{
  "init_std_o": 0.00362,
  "init_std_down": 0.00362,
  "decay_fraction": 0.686,
  "final_lr_fraction": 0.0
}
MLP neurons of a small language model. Each row is named by its layer, matrix (up: input weights) and neuron, and shows model dimensions 544-671. Each number is 128 + 32 x the weight over its row's rms, rounded and kept within 0 to 255. Numbers have three digits each.
A block is one neuron, or neurons of one layer that tend to fire together. After each block is what it responds to, as a language model described it from the Wikipedia text at the highest values.

L2.up603:151083139154121101110139144098149076125107134125114124134127152157109124162124185127176173140162121136153085205091143128188114084100176125112105182124084138148134116116157083160140148164101159087154082138124116130127114107103147136123126134121140109137159116105095148123149153142147071162122195106167130096136173103197134150135190107079163126104110100072065147145134141137174105138136
L2.up1188:132161104108142132157151165046221127159152173092173133103129141111092127093135160168117121139129123149132142119089135171153092091173103115129148143101135146190132136170145077190134117172060104142160120115049121126153114091119167124142069168113074165149122067152118141135128123106067131080106146124118170126173110120151169100129112145065124132138133091178108167154138115098187123134147
L2.up2227:065054119069132127142116117059159118127122128119100123126126195115149176094076160102147111146124190126126112150162171146172152077153141174171142177112135138108139130130169098135155132143127084192111138091138105133172121137102131171131102167173134163140127070116145112135157125140147116155132130103168103132107154107159195187089102138154136124124133139180137135181130113154130146169154
L2.up2544:109086038077121103123111113079143113127102173101099140153097152108137118084111132071156119122139150127132107125167100145075134123117044087122093186113134104123125065138131141136147163138135115123120119113177091162182081081147091151137172175153099111115127159118139161142127188115140135154121117126134132110126190090135097171107118138123140153104124118112088123101155116150088205124139
Medical and biological terms

L8.up98:072160106128125181128163090147167131074137124138165109127170166088070115137118088190084161101151137103138134138163155121118103115085150096095095134139123090154104186168100135104121164076150154139132183118140078141088125145106117173120157143130173095120127157119153111152085078128065113150131048163181134128163161158143118176099164122132084084158141192145150142151106103122069142135129
L8.up712:101113136164115125192101078099142113122072077111150141139086149119130154138078131113119104100111168122178082124181135146045116143110126097127144106112108098105173091168115089095139122057052131111090105137123149115147093157109145207137159162100126094174140125179131156073159172128171103134140131131116123117117108124128104096121159100073144097134156140103108125088081126112065141104098
L8.up949:108153174133126111137114109126090070071072097142089151079102145141140141102133173115152140072094133150088134116129150131125094127155128140107090093086172153162144109162124127130116120123112179132184107151126160117103107082120136151164132140087181129117089135083139109110129140131120186102135142096083137131106180169130154091115112135145088102063198078150090141114109158109171187126135
L8.up1520:105133112156120131121107111164092039117101111167152151100115164105060094065117098156175129089138175138132160133138092141123113119142112159100118155137135156078137153128109104130103078161095082094100109109119122130106144166086118083095138095172099148151157156168121112164021122124047049147100157152143072142085098103145072098171143140140130099142145122093127156128091173136128123188114
L8.up2029:140106068167141159219111067130153152125107052106079105151128129100090135112149111151155145142114110100143150129021139142139121082125126104139113144108175115168157156118128101120130129129078113105141125153163176099145170094090118125140097148122132142161123123140156117126116163119170118176129116099098149108143126123147105139126125180202152154119103183080113092098117140160166159112059
L8.up2158:172146120132080198075083088151099135031106052094124147105106141101104103166130100096096134106153093124118152137127083141113149176135206139111075093128144104132163170140131155116143097147105148130120129108104195145173167183141150120110118161077121132164154126098100167124122143145100114159099153128064105098201156125188036135162143121104160111127161068103118101088131131200133052181113
L8.up2288:106155113123193071136111082090176130110106137089152124117087102128071092113138059164153146144068121139112111212173108221103123124099153151123160126160139114141133109123183130086113118130070136133081091149109099160115118084142114139119127165109066141121144119153137152079057171154170113132156175086090135136192121108155036165113129200121182136157135125130132160032125091160169110140131
L8.up2919:111214079163180124095129093107132126187112160124061110139114160131094175084149191173141113155061128151148093122127129156102110209076194101136134113118162114164150129143191142118125109166144151074130139112172097172116132126150093122161121160176099121146183127162161098111130102098093156144072121108147159168118131139138094177142129112115079110169129087104096097111168058112114097148141
Reporting-verb stems before suffixes

L7.up71:120168107151167138122080110129098135165106061105139139144120077130125116136102103111176078110165184153171098062140192121134113148116076124092144106127156136143056136116081189105056198113149120175086148133091149132130088113127121144115116130151209146130181207162123113136125078131100106111147115147131167101128085099105081101101244114166107162148136160126149064097134136152144102149155
L7.up1404:105143084144135103064128133124098131130085021085165155123127124151090124109114128117133101070109187130110143131149127149105159140139039113107152086140125111141081149144154121118056140096165120129103146153132127149142061082105170172141083161149198121143164147107167171121114171131141146140147104119159170124161060135109124108171134116136159128097156091136105104099139160139155134111135
Speaker attribution subjects

L2.up90:147097189147110140132106134152129174186104107145126161057085101128179122110108119135135142087138115108204094159110106163154125188215125093088134099156200099132209117094107094121177181137073167120145105121130138123091141104197104100136176113136129153149068115132175141162129155127097097098135174101117130159107156149099122109083095156123133121103041052128120127170179098143176083128120
L2.up608:094108188127223124139104152102117056109134139081133162211129146170118121221068139095116086179048115093163153135146139130090108096119081213126142152150111112115162111102163140138135113121129140098114149111111147133159104095103127136163147095087156166171178123175106085172120128119135089109151117146087113135126104179109100110119096134134056121158151169068147172086156126131176136179082
L2.up615:191178188134167107133114072155132055087143202073157116036218137169152163160112189150154068189088156140163079115102110075089085111142113128138190095135135085156098111117088109130050125154176171121254144188105130153134104107086165113193138112115121157129119130172164139108159133122137123119105111124070140126098108075092145108110144102148104107168124118107163118106151137108170134110138
L2.up1479:136115166185150137123131108134126134106106131126149165104111142143074145171093138067202137155105162168118128124085130162133150152188135147097081152126144123131120113125133142041090140082125143089148147175153124166151147066139162100136097182136147119108136114100109109121126161090164150130091146168108107132163098110120097156103094136117037181143100160124099082152203159112105140129070
List item separators

L2.up1359:120115159113100144102110153128150142106167103131118142130100128138149152121176119161172143110165139148127096134143140118119119113129102107097110122123103133094168100159194120115041108172130136093097132160076169126125119136162081148135067111076095153110120125066116069108179105115166100156150099087134129105217130180133158145056136120112169125162192190144137112101129111120141130147163
L2.up2591:108165148118075155061161151155127104101188127129112168115140136168074242124106139120102103157113132179118125099158171165156102104080131126080167103118138123139186173127114075206064150107156103139154138086165122063112093078102081147044139141132101112144126126128142192121081153119166116145084006108176125101128132101128106135110124088123130190116127124153180133117103103126149137118147
L2.up2649:159156084145136135116107136091112149102115184131107107082116136089149117121194135146178126151167057157113068120171125162139181124145089135114166149133156094120148090104163187116139095130105097123098135126074183113086087139145094221054146190080177167131118171097130146131112113215141184104100199109199161166137129105112103078131136149162136101205128098128140090140116083139110131193128
L2.up2869:135125149178121121136207141121104116140131115157110188104146134158120115116119146173099066073144130145110127137130124107107111132145116154094148126138110111193155165148092000088136103133153100085061154071171144129075073156126095140139136049135201185108104151091166151162116097108157144086141107060144145134126145146113151158142089167152159182187119093101153103138159108117138148103150
Clause-opening temporal prepositions

L2.up1983:092124185153189087108121186179146110124158163109095047161078146070115123102089159115157197122135137118130159106170164129142063135159136118119109084120188113112125116149096095149116160089144135091114115152112105095177095132166159192115137083101125149163156158121148126111101129118164167125099051164128093157164105101156163126151050170078096103140136049132160107085114071137089091177055
L2.up2241:025098126139147075089156128089158150088169121137155164163107172158086158132147027155154092069122054114142167153161094224173111145145173162144077174102125124062152135124154047104116153140163159123140151098140105101148144097128138159069128107228190117134148090112059121157066190150166191138204174115146126082142121108121128170160149105159126076114124133154136097097090034122110132093095
L2.up2302:067134109164123082095133144076099128134170180145161104140121129146163078088165147126161072128140080103131131103129137118130094128110128091189104090119159109122118141104157049119094147068133146097090135164104093125105130118154137213107135074111127029125141125075158143122142156139118081151087129111197092133142176064070137181119153101104120091105121096098149156157139086115063080164111
L2.up2457:089088145146138153162181102146115130094130124068178165088132133177138127119090136145122136142124113177159171135123111199195130115122162109097159093098161144118148136118157130131134170156118128110114164159129109165152120161179146140118090141120144155140123104163091060170125160065199113099093158203155108153153125106139052150135135118155146083134111139137132120105131132102156095105173
Presenting and appearance words

L7.up893:132087167091207089154100169129169147152182129099139091106113105105162160188104067141130141094142072145173107128119110152087148139147147084138079127125107121055098106151085080106120124136130138084144077138113099205169155123156130131131091204163141077140077140139123150167170126152188144154092070059104078109076164164096073155103079141133107108132125116108196094159151077198099137131107
L7.up2568:149118135157221151111117152176187160179156123121149137040158126126189168176126124167159114043088108137107124151128109164130148157125154127155121125164143115043129112148119111131134216122168146079115141131079215181158145114138207135151103158203145112148059144073197101154153136137164093136123059157151110146086149131175085138115119148106099094157164141135168124125158102117151155105096
Person first-name endings

L8.up35:122079139152147152124132123100100128063168130133151138098118110099147170172136134132154095088145200050112085113084151102115168108204142136093164118179078120085083104129135142103076174130184104102127169153120120159090122186130156140106146137118131081133162123155140128125162062135148066162154156140118113124149102124195131126078124122097156129197113118154155126122147129117097090135108
L8.up910:075144153145143145076125117180134075150062078132164142121134087091122135119167136136116085045162090167074129170145153115103106119113092052140144109165146097115054102125078096141156166126140200163113194126184127115176143117117098113119141149110065255097105175162097126077125113123158130117145151149105119132111126146168163153236092103172064075143150150104088177077086109119126091198157
L8.up1383:107105112110136048164070157156157146078131134086181143128121116126109111146100179104133118131150080099161160098111127099098145155120134079146079147124209079073148127140089154059116142125097108186158117081140159138094093079181139110106115133058190123112122126107087045114174128122125136116120088091101134137138186069057119139129092163106139101102134133093086130148073179115080093062157
L8.up1493:084136170192098168105131108146162133144115115116135179130090109111178153154080163143106123122135158154140145128085147152103141174109124115086096041159117099135113115147125116110139202061064084124122109141155128097095175160225155097118154111101081122165161137111084065143091180121115186146125164145084124167115111130134148207125098065109128159150169134123147089130112069163094086192147
L8.up1721:120134187120125140097111147122122101208131148135125164077178114097161126136165128044174152130145159125168123138113167174079150144115152093115100120152131096127136123110135070092154168193074132130141106173129192173188142131100123124162175136118084146127111094108198095154197138101114168185135099076135108083153117111142143144167107151094170103203150114124128098120125123128110076122136
L8.up2264:176115199130107109120145112180101115135145164040178154167194104142133122125095116159139106154094091134170169121096152094166113139172153162155123139121125149118130117120083093163090186092108145127066083105130139160143123077139125153081108099146129088110150063152121155123107160119120201171171179102120110065107112166122203141154118107144132133100177181092161129090118151121170187185166
L8.up2481:124177166106059117153127144181107110131084140151082132126106108081116212139174120117142136147081169124144166094127176151137168107106132143104152119195137174161164150123113192111087148070111121098117123141150195095123176136139117121089062181106100125113169103125138114136103159170159148128172138103131160098138119109115115084138136085106074181118108150156146178131123114105131184146181
L8.up2583:108149189096160093123085119147088139118089083106143124183150150153109162138094120130145043124135074149164098142084182107117201179116130139146140148143114097095140103114132151126121145101145129133112134172113104097086102143067131066116138106093169132140139141154186139110153112158156193144089134146093122137158128197149137152135135131136112154128133105148130211111150091067136145122181
Abbreviation pieces, possessive pronouns

L2.up173:152135185146169168083129099133134120099176146147086189131134188081126175139114128182152173099147129134056108195093133060132084123054132143105117173148138125122133140143136110182123151127121203097120126094178079188087147166104107077149095122123143115157152158178066143104176124109095081094143107084173164166145152120151117156056132125125125104149125166149168085127151064148207148123187
L2.up1224:109180204124097078093144151106069124135170130140132165115112084121200190135125074120121147112124144174140169145129173177148131142096151120091148151071138114157144180188064087141137112136157150099123114128115109120149137159152131123159227188156124122091113134178136119122107155108136129122145150125084117131085118077161102083101154173137115131127129116098079107112126170140103255106123
L2.up1280:141151165137119099089126122165093171111209107118186147104104076138156127164128118177112147198159126123117123095098136128145111133118157102113146100118126120118132128172094159125126153153134145128092134127112168179114180137132151134168080154133102137140057112212160099157131118135114088199101147080146101104148213081159055119110141147094128111151125134095124129129137090109165175142146
L2.up2518:140086150103140192158145102159145071131158113116129147103174099112154129169164116080125065144132135168152167162092140130147112142109159116109119090121109066155145094117123119116114170173108100136143126136197185111086109109142167110133042185097110142124123127139103121135165147151145115119152152123151141146186128019165147149139130103154133170108132194176098159116165139082169098209134
Split-off word initials

L2.up676:088112126146158167103180205179131140082098115136146186117129094179169150140109115221152140145116146128058144223176131124128131138117229159117143131091061119077182145093176031103099098080102117089092097147130094170176145184142094104130104122069106137102060134078122150100110150080149115146210081123098102167135145113113113140126122121138125188164152126051174120165116103169111104142140
L2.up1068:073108152132194131110149137132172126128148141084154198090129165200168190140109115224091156155171073120117162078125108153161081113124148093119131096097135106098057135115111017124150168140140137123134098114074134144144181157116164067160171134139179134174138094064110192177115062188138151142128086131106091138198133115190102146098121165160138158124167119107149132130186098139076080092144
L2.up1597:103096161178193143143146086150107055127123094109131167082088128196153109111149092130152137136114086188118180151135067140157112132122182139126106126086072081125111078189117108153108151094097155075111076115106101130152133153125181099118114150112178114193128105075139156108178162133150136132118063130133124089179135191152099134141118094157103144166129126105219128104094146172099108191137
L2.up2802:145108134174181208086209072202098132140123126128158119114156133118215158121134114131078138066135147123144144134097120105164099099134141140140112100140127087155167142185158153152121158125140168116094134100115103139172149113194131105140129151122128097148141143083079137119111126116112137065145101135144135110165160122104145114140121146130175104135102118156140171160095107113134165138140
Male first names

L8.up235:181120058117128170125145173106120099167188091061144105139123215119084129190215121111124141178106092131097104172136195132093115124168000143141134128161176123125133133095149138104105135077148109176118110160115119155097073160113072122138109172164135107107123122152114162096111131096126143145116162168146142103120167139158085131129115130145124126140089121180106119131119116127141164141129
L8.up678:079149185114158117160068142115156146099164127154159111113094131123094132126093092196101107154118026155101069121114127156164165136151134153079140098139151122161133097157043118112115153144084107168111162082157125119064092081141105222177101130120131144101105127159194188099129125219136138173127159131114135123094151117180114099137134145163105137123104176151157152113162203127125179167180
L8.up856:123150155180116107129086133110082102138139086082078109115106143089103170136139139110162135097126087111181125147178143132076162128138120187084074142137158177153131127112111173167166183117063087113106079106129127105142114154147115084101134151129111132121134150124143085128141104145116125092170125136146147098138135132108108139139153127137081156158147159129113117130176123100172124118126
L8.up1817:126134131159103078111104122113113095115142117092131075138179110141142104133165144140097158092132104188170120121134104131145144182139102143130152087164111170087124147145127117142094168134152111104078107114161088055096100106076086198187085093051160107116135082149169141137136122061140151121099143158085137095195171143177039130130158150118145120121106180147088106127183144210149129121160
L8.up2495:153151125157136095109119119126060130127102122101105135134135121128071106095138133140117156142135188134118156111138000183119149080123123140146121112153189138147156150141164184077107128135083127169151136165173147090113116092062127109133111085066066171126112076144085090108148149141126078104089165128120126106149135141214089116112091144080115127106152084183109113177144072172117130134115
L8.up2794:204173146089107128114116140122119100068152141092194104131087130134129127102112100098149096147134107162135135115109092178158130086113138169110155130063201173150120170101125084141106126049145182126136109157178135163172122064138109130158097127087151107122083136123180114141106120133143151063139083150085147128104151176102136128091064124176193121123059150154160109137127080136166147162080
L8.up2917:105128146122106143109134141154112140132133093093131124088111152121082128185154117089058150171133108088101118138149141140115112176119113153212200104091136206142112160138185157134103195112119115137185160184130152096117063129139129116136101142153141092130107108146167131135131118154129107184112154157076124124168199151144057142168122146149135190142099109143174141101117114090099121168140
L8.up2968:125127119100069099113143121138106130119184108193118163104091122145160113169118144205126112133135128159164125083146127110165134164109174254139152116100106139106101168120170168115108152118153137143094146101151101093125138137081119152216151130128173125165123194133112216108110119108101136170150148191101127132134156153172124132160115187166161137129136129164094099232164153136125106172184
List separators before codes

L8.up472:139155061185117154104130172151140157202068137144127129165118091115144172119118101099083109116148163121110078131145101079130104108134157109092109052088116166091101132141159122153114166069085143108100101132152151146183147099154098086132131118196112076105059113085135140148143191165126127154113187144142115120054164175126056133110182154123164069128125107165086125120067131132166142093094
L8.up642:052092131149253107113113146146164121134087096095108116096158132118156196143085107116154126123160100125170103150106081138125178139108150140092058131121143146127116122199149056110128189123123115195120073135159176115137156085132150171136103162110108065143120138088163116176139156155160094120107059095142092112112149111185053146096143169152087127145141134166216134113144142120153142114090
L8.up1374:161105090175103104113093129129125185168142117103099134106172098097083150065142136140149085131139072076091115105108118121086170085131133084104107053147132110120132177152121161192126184083095113149078157097136105193154167137118133142122107141190106108124045124178151113182162144141126131089123172167156104130130171135148112151116142093137107034077134065125124142156144124156154076131162
L8.up1593:125100141128157111125174100228170134155136020104170111152131147162136097157112122124147137120107055190201153105103103169145196104139156104179119097135087115171132150114133076135127121150092086141119100142115107168111208142143109163127184115159108133145076146150145138134191181120086181099101133150161064101065122137166150118132137130189151137104113135125105111101124118083114138126148
L8.up1952:135111051117105136113138158135054119130141133120099112187113122108131133139099175090102139095093118086098125096164119182131096167170106155075128139135075130097142103128135125161147132125089133139142160160161111152133100150084118124077141099152126158132099116132067158166109123113144119159128097175143108115185158122115113110138140149147206142138150145138133125095163133100160106124098
L8.up2221:167080139152124133063112101141101129198105121101101162124162142106156124108138108144149100104177118116116144099162165140121128094152138107104050161121125132097125164109137187071153156159164081123090089112123156142134112079149126081106169200112144094104160188123148120112165159101170153152124189093158134089104102111106083112074115104137132120153143149127154141159155110137135087187114
L8.up2907:154114136129155074088082142184159164180127135062118112125124110138170153143100087121176145104076118123138126104093132193160120113125183075133114150148122116039097151091141086113161246177149121141173106109076157168178146093148127128149081106104145136104090116042159153176169118157135176084125141073160096075106111130122122171115156132095099087208138125116160090143143070076050127124127
L8.up3016:099118110145133133070142157166218144093171119131117135122182123169140068182119108128177152153116107120109135119147089184093109133124167115074123156114127138118115142148141162107157233152175106147132104117164221136167131132099198121165103192095131143164126095090066104181160163149195129173148102134181113089173157118133106121123156175170071140151189115137142104073139128143140124133090
Person first names

L7.up577:087107138123135128157101075107142174117126122065102092102138121138117147143060101058045119073117060140022132116193134125095118100098116125133139143142202124097118109118125153138093153125117180125156176095164146086161084117101169084100199115143130144087160077151144144113100152115129100163176139109090104124108157083134164158179109119114126096134164127076162150163121146111087104106091
L7.up1555:116103129093107136144110160139183124168116100134154140153102156171132112103102112119098149068160128098093162102176123165125136112133123110085201066199148127196109095123108105199088151144096167110148119085155091144160131076148170137104134185147166107127129142140154175179129126148138119147127119153142108136093030150161097123195148169095099157111090109105162102138130135164044164145086
Physical part locations

L7.up986:132134149159072203070094135119146119060121103081092172108089138143107097078173090086112100099127129136097190100164152107137094116131180074063150113116142089135178068127179136125152092048120145140096115165087127143115163111152144100134175125058126154135122143085095108162141128137128078111130096177056154087184150118125111096124116153146136086142104115190129119148109135117167152128138
L7.up3011:130128133164075179143111121142104094084082073138088144109084192129121115141172105090109090134116113137133111126120130167115105118132176123101103150119124155072133112137141122095126127184118144106128102119066199156128128159102139055158134072091112119115094095142068147150087125132134095115097122139116155148113147153162074081160129096152171094108140135099104086063113133134098198175171
Gerund/participle verb stems

L2.up1054:102152172174173097077120124119172082112090088121180181191110091145095118105111121172155125086165156128160192154088159140106156174151111136092130152126125180133070133188125134114130121152166158147112127135128098127151187134083183093114171181155109122208153133133101128096072158115111061134097139098116162091125149128156134181139208138129118052112168176198130140118136125147196176149130
L2.up1309:109163108164153136091144090105122105136200071133124160131125122096129126088092162109130143076144170091141166121130143109121129095139098178095113122047165162089166153123113122156134101096067114105133156117211138144179125157072172127106107127144112143178119111143103108135137150144133107113151110164149170123103098084161078153117125120127163119098117127133151134108174169145157121141164
L2.up1758:151149157190122154121127137119172124106152129132155148088118100129110104113102147170145136070146125182131153108116127104204146123202093139150097116105135117070135111121072089148145137127080137125213115162211169182172126154099142108044110150143093149127155137163168140137093153093173150042154121123121157125181127133140166124117129095113065152175087062180255115179123116131148125106113
L2.up2346:110194099142128115135151114115120138156135076105093127134087098168085126089087164109122108084086098128080192103113096081154130095081074126111162137125168125099140149173137157164128100141048146133137123133140128130181087114121137110077143166176121126132118164166131114090106119100144127103174134136151167105133141094156154115106076147142167132078131113139134148095159126128133143156145
Critical reception attribution

L8.up115:067074148157101137108109124129146136106151143127111146135096080140151155122188113124180165143113128153101155077209096191148175154100060225127168122126134096143169128142064123150154137138120080129142132140157069134068108098135116065106117088061095114154132129121137193131122106077138078104161108098150085100108138181127071094141112151085166143075135158157121129095135133090137082117129
L8.up352:097153189123129120146150069145164132113113126141144148153136098106114138100131153102161121088119139142151101101112196166142102140141104118113078146125199157125143183115166176115046144153164118118106134179119143123068147117162136084140137148117074141090105095143157115116125120072123084141141161172112134140158146124111103101101069098164108143140141103165152105128132178102114117138120
L8.up500:074091056157124133098101146133130106095134161159122140105113139118158109139178149148126138071098109124067156128111163191157161140077051073141140100104164124112144102103101075119147119192142121091142129078154147104077147136100138074100139091117101140148121180135093133101098130102142114121080139101089126105136112143119120158131130163119173132120103142122128126100105138134225106149144
L8.up508:137116164112133109101178107150151111087079144110121120151120165155127155160071091153197124165116096192071138088106220130126163155164118068164136109102107136113132134127124201084036115104090205125115122114093188101139085118158132123125146146106092205151116099126187151109086190133155093137134135128110122159155116091119152106164121165091124077064137114096159090135176131186088137145038
L8.up796:084125165160097124163078145094183130138135103127114065141109132147123130133072180144077109076160194150162151151123131068140096157141146157160178131119170143125118158090118132160108091119115147144111142163144138123094150051124120068189115041097136156131151122062111170187115171145135109132136155140128118113122149128113095112102110159064131116128131125220095102155196120143133155084168
L8.up1400:105177127060090133115103155112125119208126106103109131117129102100163180120131069160088085142078110115112122103108134178132180152092066102108107110137140092132103115117160150224091141171114104137121170126110119129163149067135164160166081127126131130132135134134083092164119085093079149106209118149149141117111092075161125050159109082151138084127165161118133104100100163134082141127139
L8.up1477:141106147121129125074125113153109127101129140132143099086128133196186103175088122158165104140137092099137093097103129120103113086086112100135142165144149127152153154119121152101114094142145160125086057137146123110156136113064169092091136085113131115111086155148124086119105121159124153142056108166107100100092079137162068180184111178067155102041115120178155131118133146093094194101152
L8.up2775:088124156170119108109088080123120101128144166137153138139101063141091146150142095160103114097131111127156183118125142138171060135102087133088119094131156163136193089145124143122167092142109146083119159146134139180123215069145158127201141142093150161130116139139161147081160145125116118141125144089150102135095129110083102107108139145134145166134105112139136093097129092164108134123109
Post-name continuation punctuation

L8.up482:158119130102152111112097173170183154182135180148119180158173121157155080119143135143140142069190138128173139140130051099144121129110140087135187087117178130128133184161111113107127135103134101151074169099077129155144140085114148169170092148149187122135088106114207161114134151169129119129157105123107129149119104123115108120104190084161136083112130151088177094065111126115235145142109
L8.up1666:094171100178126129073083127145128198164128092119124140167176107089154072139078053182135084147105158105076111111113108132091141099177100109090163141112137118150104137134127139084096157127114153089100200061160133140112113115147120133086151113096129089164180117132141111141114087142131137167130141210158193133101065137154120117091174166136150130159165120150156086105134139132135106130148
L8.up1779:097167123167129147181111164132131091162120112139133111136115139152125108076142124121090110149138143170137146154115112069098158129102141111108095101162078124114085186173086132157123123128134129139135123136122125223133067129089116160132141137148159129152186145076132108134124121145149146121163176103101092125188152110121126113167133124123087132110131157132148140095207128154136131142137
L8.up1888:083099092137141140151098102109123140185108119103122084171134092044126116100107141097122171151132128138168144111142156158041173108110155135099149106163126116134106154113120158168073138095074089127126107096148124135136129145080125126087081100116138102109126118141151114128178103148162105119086138134195165126154096135104087149093129158120083171130136104106104119119149189221187094196109
L8.up1938:125146098157144158099115171118189073141104176220128144053161146148108165114171073097113178149119136098159184193090136119135174126141178130137098146124114117105083163078133174134068165126088146132119119161151132113105174092149074113108168141079176095116137161147140165141082103143117138075112119070148128151215137114105119113133160154119113124104131157088103117079089088067104142120150
L8.up2012:112099107067120127099077044161172187120126117142133127103109085127112120140221149154163098143188138162190146175118079130086156095078130127166172094129100080124086153166100118151136197106155145080143102165136106141104114172172102131097245122131135151085181164117130129122143150130113149162132114117121133114111162156097125099109148154132135180134165115177117108107134121189146159127118
L8.up2273:088117101029084087023076129156170145149123141097099120110112170158154165094157113115134135111152151123078133102169140137110140141138111064076140117077127153165050131172108174116126104126125167144110087091120098144086108155123153133080128124161119135185145169058077135108079084189105120124123109158103166152114092144114171105153144181133111112105089183160090115082162134157125114041136
L8.up2670:125169151121213126106107109125164138121136116135130113163155123118146085113161104180087161192088174161077118174165121120126148217094134123114163090094113134110061128149143138115061179127054133099110099096145086139170172180170177117130103135197115104164164115130160073160161122124128103180089167107091149132165060167119201105097197213127069161149145189105081080106141137175131102126139
Predicting the next verb

L7.up311:068113137116090122147166089127134157100152153122133114131142069101172186135083074153105093138124170141139124094128205173130157175125111145116167126169115144178109094132141140097114143129106091057117076111090180097114140120212120084109161134131127159120172138111137185081127076132166154110163104100105099120085118098183186122103090112140137171131140176156121113107152129137143119117134
L7.up2651:100072118142099121119172126151159155156108109124126116115078113086115165147136139100147130141141074130121154182137160119104134149119067146149130086155116192127095138132189136102112192165102078122188154115107138091097152072160133154127118133124106147130154121135156069107096108125154093139104182062103174106125083141200138192128120145157143138132112107193139167165208112158136203147114
Single-letter word and abbreviation starts

L7.up1120:135074097141140147092123126120140141120141142116140130096125101148153133151163146177108145126146136174169130132111122187171125158145147136093183128167165156145166082142185118096135151165192159089142137148106211129142138135132123164152125093070172177106126181072116121127084149096119095164121115116142110089168170120135154082162106116186137092102125128176111162124151158070126132163105
L7.up1528:140211104050175187095128090122130101161083092169206139090061113134090079147128108132142195153132119162084097173139121171133116072157125085123083129141133180126189092131119162159113132105176118133108135074098148142126103168171104187194079086086159157137139162067102156153115150115161133146107146129092162120096137154166160109119116121117135099151138137148146115100133144133176138191122
Governing prepositions before objects

L7.up1832:112128131188115125091121140185098157097122119075146134117125124148133124173152169116123143069097175058078147173114060169046107139149106141159144107119172099174099164129102152127109135089141096135132158113086225110126122151122106115159150128164118143189120125160165135104139136097151186156138137089133144120102194124143037057183125100137099192095161119112087172174112094176091105142102
L7.up2699:130148092120143181121092144155121116133142179130125142091115101142138094188117139061031090086131109082105049183137082150125150092163122172166107118198125146078059161123195122172124138129156122205198076148110106124100150200128141160138112136150123137118128137144124084081149106070165122136099155193129145104125125168118115118118139132124091135169115110148081111140116153105138169120122
Separators before country codes

L8.up426:136148108110164116102143187157197151137085145129118146099111131128148130120109152141136129104107115129138169127138130143071098111132108113101178076108175155155118146153139075225153112103122128128108157110080143143094124148153152091151079125132064133203205165080228058147178137094170118148141103130164127087150130151126142074064155125141099209151158148138079170120167111116000101149158
L8.up1169:125167099172087131135118095100125107158093120115138160160122105171131066159093109210166195034141081159145070115134122153076126130095123099130190102081161068111105144129206130110111128075051160108161077153124137144157055117125105112100189142132112173086117188146120150047127164149118147162125105123116146096103090059138095124133119168129147121130157144094192113141158092129072107106194
L8.up1285:145124109126179111183094103141133152140137125117133077116119087155106120111135118205136107121056113169118101110132077104126111109079091112157106101099125090133101117176113125106148148127115181106060075120086141111134190137136111138178114115138115111082158112191120109144100130165109111083088144057142098119076091085126120159139142138145182075170121111099143126147105106137096160151163
L8.up1333:160218114126122169103116104134098146161152072076129106104113172141128106100146119126137139069100097166186156096120179139062161131128144126135129137136177132138140050094124054228153152081115131139148102081118173135123163112149107138143137126135092087169152145146181138144063139144126080129190140107139128147181116109222160133101128134164153098153143129121169066144149118141072109101121
L8.up1371:186082127082120155075164109125118115148141097148167152089118096106122120111113125064156160078152130146159074106109145130064109121127115133123130105138105053175119093142083096137123161136123091116175129126065143097115145184121141119132110123104084129084165159141061174154137140107092157163184123133141111115120098148113151112173131111143088157134173191118181141183121057144113057093126
L8.up1524:077053174054129062166115132086150130111183147082183191149121159101176131154123120182104147117142132160125139154094147123092116143167147112121147110094091074148155136169107142171105162149099140085110103118133121135132100114115147132143196157139106139085137118183137151090141143136110133140130097115090122159106130127099146132169198117157135170142178141112129087181175132176083090105159
L8.up1923:091204113038104099062081158137163122139123132111095062147118147170119090148130119128132219101145144121158102122139104109069132158125121144146109100157129146071088152099119183143180128092120156089110133067158100126148167150123127142221122137209135126123150095136161103199118153097150104149170157118155118117107152138163152053041150137218122138121148120075132114090112100187127170161119
L8.up2077:194156142137073060137108104159156085134086124117088125144140138154120124168151130127132137096172108174139108086131112200045144089166135114104062120137025152123138178143151063099132152136108105062175129092084084122144081142032185141136126127132104077120146146114073159117075148144097082184143043140132118077095108086117104140141154130080093136113138145160152095133066080096170170118205
Physical-description noun phrases